config = dict(
    n_layer=9,
    d_model=768,
    n_head=12,
    activation='swiglu',
    norm_place='pre',
    tie_embeddings=False,
    parallel_block=False,
    lr_head=0.00492,
    grad_clip=0.5,
    batch_tokens=65536,
    steps=13743,
)
MLP neurons of a small language model. Each row is named by its layer, matrix (down: output weights) and neuron, and shows model dimensions 384-511. Each number is 128 + 24 x the weight over its row's rms, rounded and kept within 0 to 255. Numbers have three digits each. A neuron's up and down rows have the sign that makes its largest values positive.
A block is one neuron, or neurons of one layer that tend to fire together. After each block is what it responds to, as a language model described it from the Wikipedia text at the highest values.

L2.down1454:193123145119143148150110163151117107142156128108126134097112141140138123088152109083144173074133111161083112141151136101143126106118157120122123113118133192119118093164096146106148139114138147104157133122129132093077137116159172098100113139143140150138101131141153177106098125115122084151175170142137183126071154152134102121101155153142132141139149112124120124102143151120126105083098
L2.down1929:167098143145113160135153080122141124159141112107144136104144152128056170115154133134157127102122147121096105122174155151114137123172125149133150141125099121140161092116087130119167109135131140143165116120158090098129149116136113157137136151145089098157173128153147121108103102172102157103117177096153089111147133133147151099107130164141149136118192135163100163176136145114103081132120
Word pieces inside foreign, mostly German, proper names and titles, such as Frankf-urt, der, für, Schä-fer, plus similar English fragments like de-rogatory.

L5.down138:078117110093160093128149109110139192114113109101106121150153114195110157075131131119144160145093113143188114110082069114115085141143097141143142128137152087113126127126138174112138167128159137134153124128169127161161103117114132102130140146136127157149117147150191141123099091128154127188100160114116129141101104154137139123104115125151140142129140140125166141129125133105134136129120
L5.down156:153116099147102097108137177167158152093128065093114115128137141106143115183106139171145077144111086167124091182125099149147140131127144107134135131102139133100083165110096119134116122106156145111128129083125149140126133130118124117160092135122125155178144137118140102100157109153142124124124095101094099122122119146147135117112144119167117123121173149109088122141136141141123085152133
L5.down165:117157087114143146117152112120141125108100160148108131141103109114114135128121121141135122126150133107184136135150134131121121139142117168109159136090147121133099118143134134106127111136092150062129162154149163136144120186118138124158132068114124125141113173169155109113140130149151135101140120136119104146123145091117172131143116132153118096083142112128100109128133140179121133097143
L5.down205:099102142126163115090112118116118087159144092143104142134125171107156117110172116088129155104100128148155116109150124176099141155099134128131177177103119146139145153103118119148128125142140091141070105168097153120143115163129184091127127132088123105115131158105163119137129086161119121097119146106134093095154140147101087143055129082123120127112143101114112105128119134115167117101134
L5.down214:094158137137167138118125120105138136145140112123130105120108127106138153129095138093148150143147166109126146152142140094119144115110123109111115111168117117097120151111153135121142145172079123095159078119140131122096165137126086139159133106145168096141148158115166148140152100132074189143073139135137131160137155094170157121107134165095148152082211122126143118154108132142150145119117
L5.down914:094062131110125115140146120104146141171122114149130051139181108135117181100119134125105101123106103128149125136095141147153111118122141073115156140130082152107136110104179140118163119142163150150138097112110108141172099129117145134086130147164094088154116155138124131131124147139106137065137158125134100108111102141138117057121192105086115077164134157102124149141095140119089104139126
L5.down1151:172101136094108172137109091129109121141125095144117111078161155120108151109114127142140129108139129186105127120134132194102175104140095123147186159143149159119149141131104143105084144115133173121105169119122131101147094088150131128103130130150125085153105147163152125141100086166144137118147139156121154158094137170153108106151178135155141107101164143134092139123129123130118069146129
L5.down1814:153143081137095106137199117144126147095135115159120128150109147144102110128153131135106105153136115146171077134129163076092103113113142112161144147088129164119145116182127137140144133105143179111118095142114142077170127182094124124092114088104125128142133143074109177160117088125130121097109165114126077139146120117140141122155116152098140116114161147122153140077131129142100131132146
Later word pieces inside foreign, mostly German or Dutch, names and terms, such as Niederöster-re-ich, Staatlic-he, Architek-ten, Eers-te.

L5.down64:140089144143142160099122109145155114131133125127129086150142114112124098088139144077182168089127096143131154096164149134107134108108108122115128127135148169128123119112151147105123133105102111123095116145121129155129143126146119123144121132105140131099108133136080111097170120135173139146141095136131117144123161156151119060108107127163123134135125121130164127107139152137102171145092
L5.down563:154112162175112141104113125109141151155127137088119164160161148116111141152154127103110083144107105119109144101123112105129136133111158114146142110113100159132124096106101110157139081119105104128145104150167128093117124127143084111125096082142158136143150175116141126145150106131165153125102147150111137112139112096096153120132166120133073109120098086116150132117152095126083124120130
L5.down876:136150141118127099085129163131106143170112136109127113160119152185092093152156145129123069166095126117147117088115149099158129129078147146115133102106120123124149134144138161113161185120149150115132138143116113153129146118122133100087160075135122155146132138154139124130112110120133124109150130106105130131145080122162134108042181130120095097161113106166110116157091103136116134140097
L5.down1021:106119105141146159152147120095135089158144109108119156111138078107142126126164165154131127205103153092129167165136152136148158115129157131141103190098125112139154119118146128148130126129127122152087168133123113151156092134102117146105134159119128128117101097170132118151142126089153136120163155130100126146081136119095160119124137157163109140150168151116109097108120163129118151131138
L5.down1303:116145131135136129139095159085143078157143114129123122121117105094148131116195164111113155110125160157135129126092130121125122150134176157126100138098129132107151122149149167084126133142151146077156127163130118098124151155083153133101089137130136127107139105157129148111146096125132169130107122167121141117135126131132115155113118118127129103124109155115122104076181175114107115133109
L5.down1744:142149134119156135127131131101100124132092150149141165176090143138155164128102131103141152106134146106105150067142099129112112103097155156117149116125119096153111153088136138148117113133103077110144112114143130133114120170135173108146139133156124138076098145111109144132110111092114126090106153127135169115155133169132090114108135095131118120126135143156135119128146105139095141162136
L5.down1764:149158142122066091142098141148127138201151153124132150137135141138139099124134130091167116150103087133163096121117070110124119111135154099130089116158115176140167100116105139136139137140112136114114164068133121174133102144146127140059083148121126148135104144106129169116128145077142102152128141115106141132124100073188140136154148136130124168164097154125124117144117111128175120165103
L5.down1944:130136106102120132141095145115143113122124133124095160164079089131077148134121121147064160128144118139128123117104144141082120136148076121167146151141140129096114122123148101119093139132156099106125157146133147125129136126142122146158126110123100105095143078144099164110141161150197126129134155123158115164165144103084103168135084166164078148149113180131151143133107143124113125156173
Inner word-piece tokens deep inside long words split into several pieces, often "ti" before "on", e.g. consp-ira-cy, interpola-ti-on, prop-ort-ions.

L5.down267:140115133168124163173120121103146148137164130131113153122155123155108165116144137163133142125133155099133164152103124156108138096115167143089098087154149163150109131165094122109148151160094140137103125126136151135124125093138126111151122126137114132138124151141173084111101144139141117162164137117138173173096137123103107111094088128142167100129130150140105112120180118169153111111126
L5.down318:134151124155122135149130122169134166147129108131138122117106108130000157108097140135129126147142111112118123128145162141127149115133108130084129114132109101131144100132118153132144163118115138084151127153151134159158091130127168129133112113105157123156152115147156143111103160090106105136129124149136141145168097087124144132049105120125143127125087097107090120144140153128096145109135
L5.down841:136143114158149121131092119107135148111166129108123117122060108140022154120131122134107130145128122127160110123141133144094169152164102117069140156146095134130143150097174120178125177116123106119145111131123128116093110152130139092109102146102149107121153146147110114138114143154107080104138120094131140121117133124129126162080140148126133100124115139132088094130138153149169120151100
L5.down1098:096130138153107108105140129134122083110139111154069155151148117171000126145114147155094170113133116115119150114120116126108178127142135141080168141136172109147103184136163122148112132100129143160085128137095164146153118128113151156127127122107118159119156130128143125151147139101099131150137130113131116142129100137151156098064110124125174127093120134133083130152084122131139138128095
L5.down1291:137083134134142171147111081162153146140157176126147132113125155186097126113104100115125131125149122135100143091106145174102131160132056128135110135133101101126130153132130149133150116120131122159133097149092122163139144118160120147147096140123118121153111186146140146124110142123145141129129081110130135141117047167121120141066134142097144108107157092142125115169122135122157126126154
L5.down1405:128099133126147150133169104148165140130108116114157163156130095117000140116118117141113144129124152111102114133126072116169118106116097099110167098133088137070143149077106140133128130127130127168129146100152118146102055101141141116128132121128167131107127127114138119103151132154144147158101128127144124122143164134123141112165139083133115137124150078158118121114115122100129088169103
L5.down1502:136177122110108176091138125152134074126104160114167089092098053160000090125086167118125124104158114104140133124095109138131141129146131118100138158175131134151161135110116129124062133146142144116095147163105104134148102118116129119097128135099127116124111156120120149124112119161132064155154092131116147112137117103155143149044120112116139106166100128132130129140091151104140080137164
L5.down1857:128154148139132123110129137145123108148120136135113134112109093136000134128133124138119107129121131128132124118109126139117158159148127134091150107157114142122147131135133122123135140106137127112111112162120110144140135106159134119122107162101145113126131114123123138125130130139142102117112120129131134118149106133128147150109108120104120114116062112141114135120113133138123120134120
The first = of a wiki section heading after a blank line, as in ==Biography== or ==Discography==, and weakly some sentence-ending periods.

L6.down83:156127117158147111124140103133104110143132108155147140144118104125158123158092124137116123138115110156145123162122124149188116090116126112122113132158169120102145165112133166153114137107082142108109158140167061147110094150112136111096087154188134140092156116094128173173122169123153112161118110124099123112135162147083108111103094104082137148116139103132098156100087122125110110144105
L6.down374:104119089103133106141147157162128114100142138162180129149151139168069123184123132129146112108124110152134159177127117127109139142104110144132157125122096186136082102100123144180111094102143146097142116143170128142090115124157096105157099103119172126179112118169096129139113165119105155104128131158121131126120146088140142076103116132104124126104125136162154155111084168110113144096144
L6.down519:140101127133164094149105145144150117105112134152125097114114110155042118121164088165148103097117169113127135093125117126139152134123115107109134154101134133117116091137122169093148124119169147133119166170166153159120111147127110096140149158163131108129116112146144130126150124164081173158113144125144101132115154138118130123121133131174134127110129123165078142143141112128113131123131
L6.down1702:132111149119172110110133145139127141098128115126127098110118155146038102113197122135126168089090141139165105124100102104169122147124112150097145104141085154152139126105173158079113105123107131109111084118091107147137142186136143147119139152076110133168118141090119117119117109134113122101153181125129137124097095163101153123051099112156128061066147114150117150115130120103110131153076
Prepositions opening a clause in biographical and historical prose, mostly "On" before a date ("On 28 October 306"), plus "went on", "at the Olympics".

L2.down467:116150137141145117121123125191115120110117125126152115117129143144148119099159131097124150122133139121125133132090125150124144116105121127180125145140133109158134160130141134160110124122136107137143110112123132115104091157139157135122153125098086117123121149132142169144162165121112080140103126122176122094112132129108108122092113119162119140170087148171130173126081137168155091101106
L2.down1298:117153135100127138112133080129148109145141148108138130130135108111155110131150110115127108132138176164158106135155142111136147110145149147160127107151137140116121138111131132144089146126096113138115145099098183115129128120158118137134179150131103126109137111100133109164126158153149114127113175154113116122116118118125150129093119128123090125138125124151089162131124062120131138131149
The first or second "=" of a Wikipedia section heading at a line start after a blank line, as in ==History==, ===Group A===, == Aftermath ==.

L5.down76:143174130152087085135107140092127127112160139087098154141139138101153126137107153148109114169159151113141131117157148174163105127173141127162079107143128124140098188132099093160177173154172147124114117082128131113106104148165092148104190115127146164114156132121118130107130127128139115138144139154120114140113129108151097093136149093075097112139131135103160113149123121141117145183156
L5.down357:061144118164134091136122163134160138118123116122122138155086169112130083084092136121131106163168125118122120127114101137171173102100141146137164154120140117137105071172137161166116118121131159117150131117136171126124125150138108100109098150098124112127124149135135132122139099095136126118097130123091154132151145174121121175088132111162154124094111129129101111136128160120103110131141
L5.down403:082148143134145089182152155123123147139123147134124134169114134200175104089135105072112130149126151130175112121118163169117154146114105133146103109136118132120147141107125123135108134158123118176132108151117098102115143169124111112125103083176133175106150108126099125084124129119156159161140112124137165115152123115091155142114121123123124104105140134099127186148120120105119120107154
L5.down454:096122137167124127088134114144125141140169140148122119121082121119146120114119137118149109150113144107100168135108118130161128113155129149138092146082089163110118073134107105126063134117083128120102143138130068134089068102138125145074139099179092186131134138122107118077120106108132133128128122127156082098141107105155174103190150112124165099095117092157094141103150167123095113100110
L5.down632:162121104187175101159150161133158134144128129127136123155096129152120120141122117130140138151127092130116125125124159130131165143098126145176163152113090122118085168112090125121150133105127089124086121147151159152157161099137109070140169140130106113156092127170128138153117085121157153168128142170129145111167105140163150114124167064108113150160130127110168088116129157121147129135134
L5.down1222:134110112117134151133144156117133145131091154131121082159103121118097137141119154095136153154125124110171144086105113119094180148129142099138100136149163134134132158108105123172137130135118111166114160125127099104144159110150127149110146091075059146094108158079138127114126094126128111076152171094126126124103146123158120149094156151150110110160158111127097124150165140155130108151153
L5.down1639:108091162160171124159171161114124114121132145103125127101126127099132173093164113120129165158083191131184156149147086113087111119092148116114111114126153131077130129106142145139090125142148133111133122136093133121142141130151133133141157148117140123113153118147121129142120119147173102122111133084126150125148123147108120099144126084193129123107149113073129089140113149135122142127129
L5.down1657:099149098120147123153112141131097152148101117096131125133098101133107136123093085135160137122125147137129131164184094078107174142135131090115116079159125123157113066122066119082127138168124121092168145118092152132104137161161112164087099160136154077128124119158132129151131139106128143125087135150129097128119154135096175133112117099150122167106128109159100122167118154158067119152082
Column-header words right after a pipe in Wikipedia tables, such as Team, Host city, Album, Candidate; also score digits after dashes (1–0, 6–3) and mid-word fragments.

L6.down160:123094110159110123149118122125190116157097138125131152099108171128111132117144146142128120128125123132144095084150095131122136111112125113174162148131142118156120130158109115101123122101111112137123170102113112091093097095172138144099083141074171135159125109129145136184108092153190121106133102149175129133115053125149118110091064138127100158103197137137131114170133117094082111118142
L6.down1061:075149154115124104156128105154108155124123117123114115138101122120199091110096144155125079121130134125113109117101152124176130090071099154114112149132125108099123166132183174144110132137143180076110086152151090157126096146156141113090091118112136103110131158140135124088092179142088097127141139143108098142159110136137113114124107159134142103171166170101118104126144189132121148144104
L6.down1330:140159099117091129129140093157146149125114124117143116133139146144005148099144130163133130092100097147111142132094098082142168161157116164098137161172102135134102086106104150155126094165075111121145155162142084158132152131198136151170112139149133121152146096140128110118132135096123100075135112120119163091153135139163119178138102126114165136169053125148143143093121100144157144098153
L6.down1607:111121156148108116118116151130102140151145125149103151104138140103119151113165113139157144109144108100109155122146110115123115096117149141099110150126138105099114176132115165136139144097131127111092169148165145113138113155151107145104124138115140119149125103093130152110169097143142174087097138105102145129127108113146112158088114130127106151179125133135108137121120095091078151150122
Word-internal pieces, often accented letters, inside non-English proper names and titles in tables and lists, e.g. R-é-volution, Cat-ó-lica, Hurac-án.

L6.down124:070158142167126131136142129164137100135106110095165126135145114133140123131115129164122144117146167119118181156102155143148175105135156078092139175150149129174163178108125154078118104117116078122135140177146105164123123125150143152120095085140093103105063118112098171149098123157128104128156133086109119148100135107135145098132086117105099152165153187143126119112110082126124139096107
L6.down344:158150113147169133144108145131122139116082094120139124100121160144149127125113143151159096093125122145171132112109117139156135110119136094142135164119086142109132111159097103161078118155169119085124173164140104159104122137109143140108107147117128142098140125099155156109132131104134092076161120114108108147095100131169121126163156161154122152136112153118153180153121113137128151160141
L6.down503:096131123115159139116134084117131145143103077117120117098125114098103108136134107090124140159130147133124123118109121157116136136122090147144147130099117133080088114155120127113125115144091126152131136126100074149101108136186078165145144122114132131129162095103141146133126105182117125146136096170123151156128130137154110136136122157148149158165147125149108126131130113125113099143136
L6.down1752:106105125144126134122173129153081097095114127103121113086113138120111121119127110184132088130150168149156156084151120091120149116129114116100106114185132133150138097130140154135125159142127105082130147115158117166134113142154116107153131098123136165147137133109158120122151124150137073141122132116087097103147114116126111123107141109104127148068115147153174114145142092084141119109139
Inner sub-word pieces of non-English proper names, mostly South Asian, in tables and lists, e.g. Srirang-ap-atna, Cha-k-rabarti, Ram-aya-na.

L2.down1137:135101123142115143108141150142144116100142157118130090109117125135141112109142123194093109133114110112115153122118112141093127096120118122154113156104124154141095093177176144113081138131153116107167088097145155152144104154113179132105117154091136164146126142145121106120102121146156139112148170096140138114120161169124158158100126136142168147117124118154116148119151129150111174136123
L2.down1199:097140143123108138172108124178145152138143146113136124173109080131167123094134139131096138127146178100110124124074122070109171141135126119150155158125104117144122122159116152121103119155161116096130132103122116160147128098105113149160137137147117121118074064088162118110077178172132116096111117111085140141119115097167160151109123131155167132111153116132085117139173151176148130122128
Column-header words in markdown tables of sports results and track listings, such as Result, Time, Length, Total, GA, plus "time" in athletes' bios.

L5.down522:108121141153112138125134152182174115119134151085123098129128143092137136148129152160145084128125142088126133110107153122148134182131106127127161106124148116087161120146100196113127146112096122173094077147134107113138108091127133091124148108151096142110157138144167093163155168115123118107151151081111132126172172132114113115130145093108106115163140101141106146149076106095147167162106
L5.down912:130109110153129132127177114127119115135176067141121137115118114085131148112139133160134140131121153126088112122160124144141123136138132110120137060088158096147131129112142095116146135139103104160161109105141129176153174135164096088114152119131144118155122115127134152098118129124103107132099126164098172157116120110137119121156135118118142143160121075110134134142155163127173141126167
L5.down1087:117133120103081054144089094165103115125111148098142104158144145119081118144095152138102127176125142140103146152097130145136084146140138116141149102118143103104121138160138165090115174180153164148143109097142109127104087120147120097167152122132126171145148147128096101148088129126152136167138116078098158118134147106119163175120125149140121141151104098149133134174154149132151162141138
L5.down1353:097088117100107091140137132126104146135107139127076109134092155103164117110141141122134150130103155098092146065128142137118134140134133136117109148107131097145163110133140108126139108158165129128151121119130165146168187134150161099139135078163108081109181097138135123128129130107136098108149140074168163125125144154118110143118136148113146141128129122092172087132135145140127160138113
L5.down1665:124159160101147142183137159114105126140098122085173140143159156125178105133162156122118128151129108099128142133108127144129158147132146106118089095138147140112168112128120128132128143129118102132160058136147152072141125130062144111155064125123138134106103109106131123136112096174120108148151115090107104137136139113117151153145094156149178153131111154132152132135162154142132131110101
L5.down1799:130133127128149160119098139149120083130173141145132126147149106142107155122114128153162168098136115127128120138087113124133172170112108137127139129125149159125149125159173138083137118125109116125134110136113133143113120129133184130090115135164148104116073139124119144132140123149125098107118141173131160138125101138153174123116126139101130119127105127152130089087149102143105165128102
L5.down1897:109121127162077106132147137155087118109104083121167132134175126130099136149159173125108165102112125162109144085176128152142104105139119171124085140115135139118145091122092096105126141118132131150153147133132133154155144126162118122122134141149124155104120097153089111167116136123139107173113102110167096087149112155131080098102108101101147127147126089156164132148128105127142120092176
L5.down1911:135122142128127103081129122120115161172178182133128123105106135130147088117138123150129107084098103176126131119073142167112118171120144121176125097138120123109120126113110108159100138123110099103127144065132138131113126093117110120117144151108161154075157173125166137138173144149089154167111100106102157138134175128144141109119117140168123141120114096087124105126132114167175110128144
Mostly the slash joining degree-minute coordinates to decimal ones, plus word-internal hyphens and prefix fragments such as so-called, re-examined, Inter(ior).

L6.down52:124126148156126105125138118139101155138103135165122123131102142144138143114082161123132097136166133123141115179105077124127127131107115124103133135129112138098158107128087127104127115157148113147107128167131146147158130131133094137123125099135138105142106104122119123132093180131125087141113136127139151136118188117108149149188114145117104145110161153159137154155130128099101146108097
L6.down125:133087149170144126140129138100125122163105103076095122134149126129141117167136167127081145108119100139119101136071120125129113145139130138123078107140119129149161148116181112141135147140166122172133114102146103084147086179142144136137067126083130111092125082097123148090144125125135109086121146144146135151106142157100141103156142142141123099118120107123128158134124105102120135134133
L6.down417:127125139148156127132127162100122086149118123111121123091114104111202157108136140144108147117133156137131115131122136121115090116127106158110082099141140102126115131162158132134147167167094090125173121152069146119117158133133119137112149100150142122135101152136111168133115132160117107133120138093139169150113155158098175120082134087159116153123102135108184078133103096142107118136127
L6.down1948:128131120143152121173130090147137144093108076125090149140132120120100136103149125137130126162141118126107156150111099130142114164124135129125137095161152124139094135128087121097155169105134085109143106171098129123154155166128109122096082109101159121152112111098110181151075113118102164133097128124145138085110104129140090141112130167153159153183132118106114106145133136131143157085122
First header word of a wiki table row, right after the opening pipe, such as No, Team, Party, Player; also No. in infobox lists.

L2.down114:134126131137126113126087125162115122146125086124138137132125120178116111135147140131136045108153149109120136083099092137129087159123102123123108141114130131105130098087150122082115128082114130123112097136147106144099112121146103162100158128110118166205112075176092152156131155155133131121146137129110150133087091125149152143133155150182160139144143151142150132125104148151144141126131
L2.down1981:123141126096113165125098124117129094137100117104118126109148137104037096134149099128128133133144137148150149127140140136121069156086101116136137109118137143126136094115132107119081091089141132130118124080137100149137171060149067123126093155151144069093139098116105140095138126184132127135171157156126156169136068156150134147071090096126159120117133153133121110103109108154128116131135
Prepositions and verbs of entering, passing through or being inside, such as enter(s), through, inside, into, throughout, plus partitive of and on.

L6.down431:141151099131128188129106136145096121128113139110131112108094175090110151136143092138177146091147173116102129098141154115126136097180133128095097132090140085108097157146119132141140119125120119130129108110108129142108086131104155135101157099144111150094118128098115133122129168177102124150126133142118113153151128148109180113122117133119178119139100168101101117106154105112100106150104
L6.down1119:128125151137147137136132128149157108138104086148159112104114110141107127135130151110115080104085132149197101135109117118164138129124138112125117146125185185131177148163140099112135151165148121132149157162152147140152075101146115113125109163137134132085121157104156156132149113125151152178159178149139102135147125147090123129131083134089136122168097125134094097128097083154133091138097
L6.down1439:117131151178133050174108153184189102173144102109106112117123114134047149143118208139103131147121145148098140157152184083157141132142137074119076131139152151133108109115144120093121110071067111125079129140112097121113130130167128165136173141134151130085123077100127076159151135138072144125162124164157127141088096143160122151111131097130111133158150116118117119093125105141138095149158
L6.down1845:132110144190176144118145139114154083158120120101115118146144184147141141169162095076142103088122135134112130141136141161095112087114160145135148105181168162110137134122118092111099123141140168135164047119113130118084130108116137141116097086089121133118122082096147151113087127172128141150089143129116119103145149127147114076134119104161120164127106140190113130096090112119132115166095
Inner pieces of long words split into several tokens, following a stem and preceding a suffix, such as occ-up-ation, proba-bl-y, faci-lit-ate.

L6.down100:111138159099132181106124142137147162068135071139139119138140159110059170104097181127117121118116152151132119114130105121149129123108152108121102131118128131126102134124116134133115132111176112111103102060106107092164149157182115109115154146112128131122122116142111169130139108108120119124138137138160185141139147194101162125124106121132173103133122131131104116145155176142135078113093
L6.down713:070156152119143134133145084106132187153086141147082121164117148115080143157093113136090120141105108130152078105123164099119136116134163125118152154113135111134122138157137113126122107157158152071114121117107086090175144166131103144097116125125147111145133147130125127174160110143123131128163122082149123122166140144147138146102099102154109161079128124102134121125127133118087134115127
L6.down1719:043134177110129099126146135153138140126107085119135133143096164094085117150094128133138166124109121090138112145103140113133155125106185093127111089155143118140182161128084092137122136098137178143137118129117131108147141106150149099160138148120167096131147134115158140168149105145129075096114134112129149148154155122144134122174142080123186165115107122144093139195193174150145143151115
L6.down1976:088125130085115132169141133134108095118140150149144123148127135136120134083135116136146144130116144105130126107120145087121183115136184120115084141124124158112131091112152127108138112142128131131135076149108140098140117140135100103116153100149153131174128117113164132125117123139164131110089145078181108122146078085149127147089137100100106118117126107137134124174138108168111147092097
Number tokens, usually the first piece of a count or measurement in running prose, as in "weighed nearly 90 lb", "sold over 11 million", "around 250 kg".

L2.down712:093108145156126136133107128130133138140107125111171131124119090108144125153120159118143132139172173132148179116141113141166151075108129077083113125125155140107147171136094108116135129126083163116157159108147095135141114114118125107080132090111132130145141142142064126159117100180117152151071116093110156154139083123107152146115115194146141161126168141133115125135140132098112149139126
L2.down745:117121126149121112132137182150127149088169076135132127116146118131130163112174159143126136145136131125115144098134135147117145098183107098118148153136094101144091148093157119162155084103142134124157126126141092131158128101135117134108122128143116091115164145092084093168141103133120106132112149090064113142158118163170171159104104134124146115131151121132148149126147163169115161124138
Word-piece fragments inside proper names, mostly Indian names and film titles in tables or lists, such as th in Karthika, hu in Prabhu, i in Ravi.

L2.down211:121161102122152087112106159129082131090141147140142149158117147142109143118171130132088121131140131124107066155141129150154137172112147103132113109116140141146127124111081101173116123125152117131164170126129137137141098113148128130076171143109101137127116118101150130127148103134142128113127114123208077172105126112135117140091103113118118144141126141154128136111147090117181171156117
L2.down259:120117155177117144125159105110118181144129120122168109133125132111112169143132166162145108123137145114134093116109142080076134123118130086122137116132157181099059111168108089126104113124165162122086165111123140138105093165157110130128089139108130146176086134123118146110126127151147120143135111109126104096152081131129102138137150142128137141171114133164087193113130142139129116141160
The slash between degree-minute-second and decimal coordinates in Wikipedia infobox coordinates (…28′34″W / 46.55); weaker on scattered infobox/table tokens like role, election, ===.

L2.down882:139132136104130168162096146124143125100093084107113095150124135126255128121174147101083104148098135125114137101114107171125135148149114103138145118140138125151138166110134085130109137127122104114125136181094155090123167106110105145125110101098157099111130141090126113096109151128124109125153138125111107109115118128149118144201093136113088125147111119101134115141158156111156132100160
L2.down1881:120110105110110140144134137130149152112131108105144173122145110137163138110175121120146145106130123130102164114124099096091154162163115156155117148137108135154188107138150096121130103137134115119118114137114127123155113095112150137109122097114107135150137107094144148139169143184104144151099160128120122086162168138109150097149110065107052179133085130124084111156150124116147106121146
Short subword pieces inside longer words, usually mid-word, across technical terms, foreign names and common words, e.g. "oti" in nucleotide, "ki" in Czechoslovakia, "oki" in looking.

L5.down168:178143185122180154098143133141136126091102120133143112132138126146057119126124155108118138094132110130126077093143111145113127098120108139126108138125103146107085108096167133140123139106111172144108124123121154107121120122161126126160148134150139111156151110114103121117149113151154109111157153108141143113155026132116158127137118116122115158084136147113097121142134125120120178147185
L5.down240:156117131170134122110129129134126144096131123135105120175134096138038138111100131120118129137111132139140119122176102120110110146137141149163087116157105119140090125117117133121119145093139114139127175133132132129083133127168140148086151183154134140139162123082134145155125081128067150163103188133127122100122130118145143109102101122161108101123161170140089138112144119083132132132089
L5.down830:134123134098178114143115138171110160119108113109067105107161149093127100137094146117180124107128136129185137147121103131096158089140109144064131100111155142154152115110092169082115117149138130137135122099132145107155130157117166117148104100129122133130092100131148151125108124156126203134142158140106160150098184127145115150119126128168120139127129160138126112129162165112150112110146
L5.down943:105099156128081141116133146147103138098080159125099139142152115159075123152108126104095114132116139154163107141133113133120122137176122148115123098176151165116146084135098151109114125149098130090095129165125171167106127088156120093123140110125143112107096128120135114121108154148139121130107108139162137104081142121151121128095128162138135122115138112104118123096104156141124103065145
L5.down1226:138160102171146102138144127102132159108111126125113141147118136099178103180125098157139141139129142133124110148113129117155109177113122156104192157152119109109125104065111159148131114097132208102100130153129084141133170138121135140130090088129120151130090122134111097184188121092104071184148127133097094131140158129144113148094084165148144134165193153161105111110121091115115159093098
L5.down1653:157122156138089112154091146120090109150111139109116131124131086168156143161127137131154113120138089135165103121179126119139126088182139144119145142091120125091108128098104126159096128129153093101133115130193094135141141138189133107091144127139132102112131116159134132112142132160127128119103130110137096125115138125168131149124150110128184123131110162124143072123155126121162137104137
L5.down1777:159164106143086072145120127127154137197155128151149128138134111129186115164156082111120125109074141123166126136117110144144144143066152111099134126164165141141147118107108105141150094154068116080107117097150134137142153178128108141134094108144123136126149085121091123119178169130142162157125103132116092081113125127128117120145138137135128179099082139150122140075137102124140130086138
L5.down1985:162120127140122106078153134115155132096134136106142109162097132106129109157144160126171074140102144160131126117142156113113142191144171119122113190125103190104095109066137136152139083135136144098112112091131128178121145125109129119126131145096153148136100146124138129162112144142111141148103159132128070159115142182120127158137067151136080133085102156130161124077078143148137130159126
Fires on "on" (also "at", "On") introducing a date or place, mostly "died on 6 April" in biographies; also the day number after "On".

L6.down70:134129148126134133116130135124128128134136125134103133108102082131000122112125141137108112121109119135117129113106146145124146145136123144084166149151123142117113123132135133132118160114146129121121115144144117143147124124134141129142109131103125119142144126113129136110138135119140112121123108124132144122141114153120131127045125126114132099104069095127125132131107140146116120115140
L6.down290:138115125135124121115112133134103129139119168115119114130138124122000170145169133124137140136149109143150144092141111124124124120166138122120113094137129118142157130118117155141155105122129133136131146135113123116135139143131133134145152133108116138104133107163109149130133132122106111117101120133168115149113130123128115124132145119160133138126131130129121100129166120151092119124114
L6.down885:115151110175147189128136131108135156160146111137101130126104132130000153123129132086121125144108129090135149090169148136127131080148132123114100119089136062151144160155113141148146130138097138150114148128074129156093126114117138114161121087118063142135127101141140109115100107120153157170095138161134088090119147158160156123000125144131125133176087134132140159141126129107122150148144
L6.down1219:136131095131103111109124143151105147146141111111147121146119140149000105175094132144115111138109131130148129107106124147133135125091138131124129125081143140140120099128089136165118111124138099151132161118168134133138133115119101135132137122145127182132118162127119107155121133129116135129116159134107083129139150103103138126054121106104133129143135122132129159151135144127093139119147
The first = of a wiki section heading after a blank line (==Career==, ==Early life==), and some sentence-final periods in biographical prose.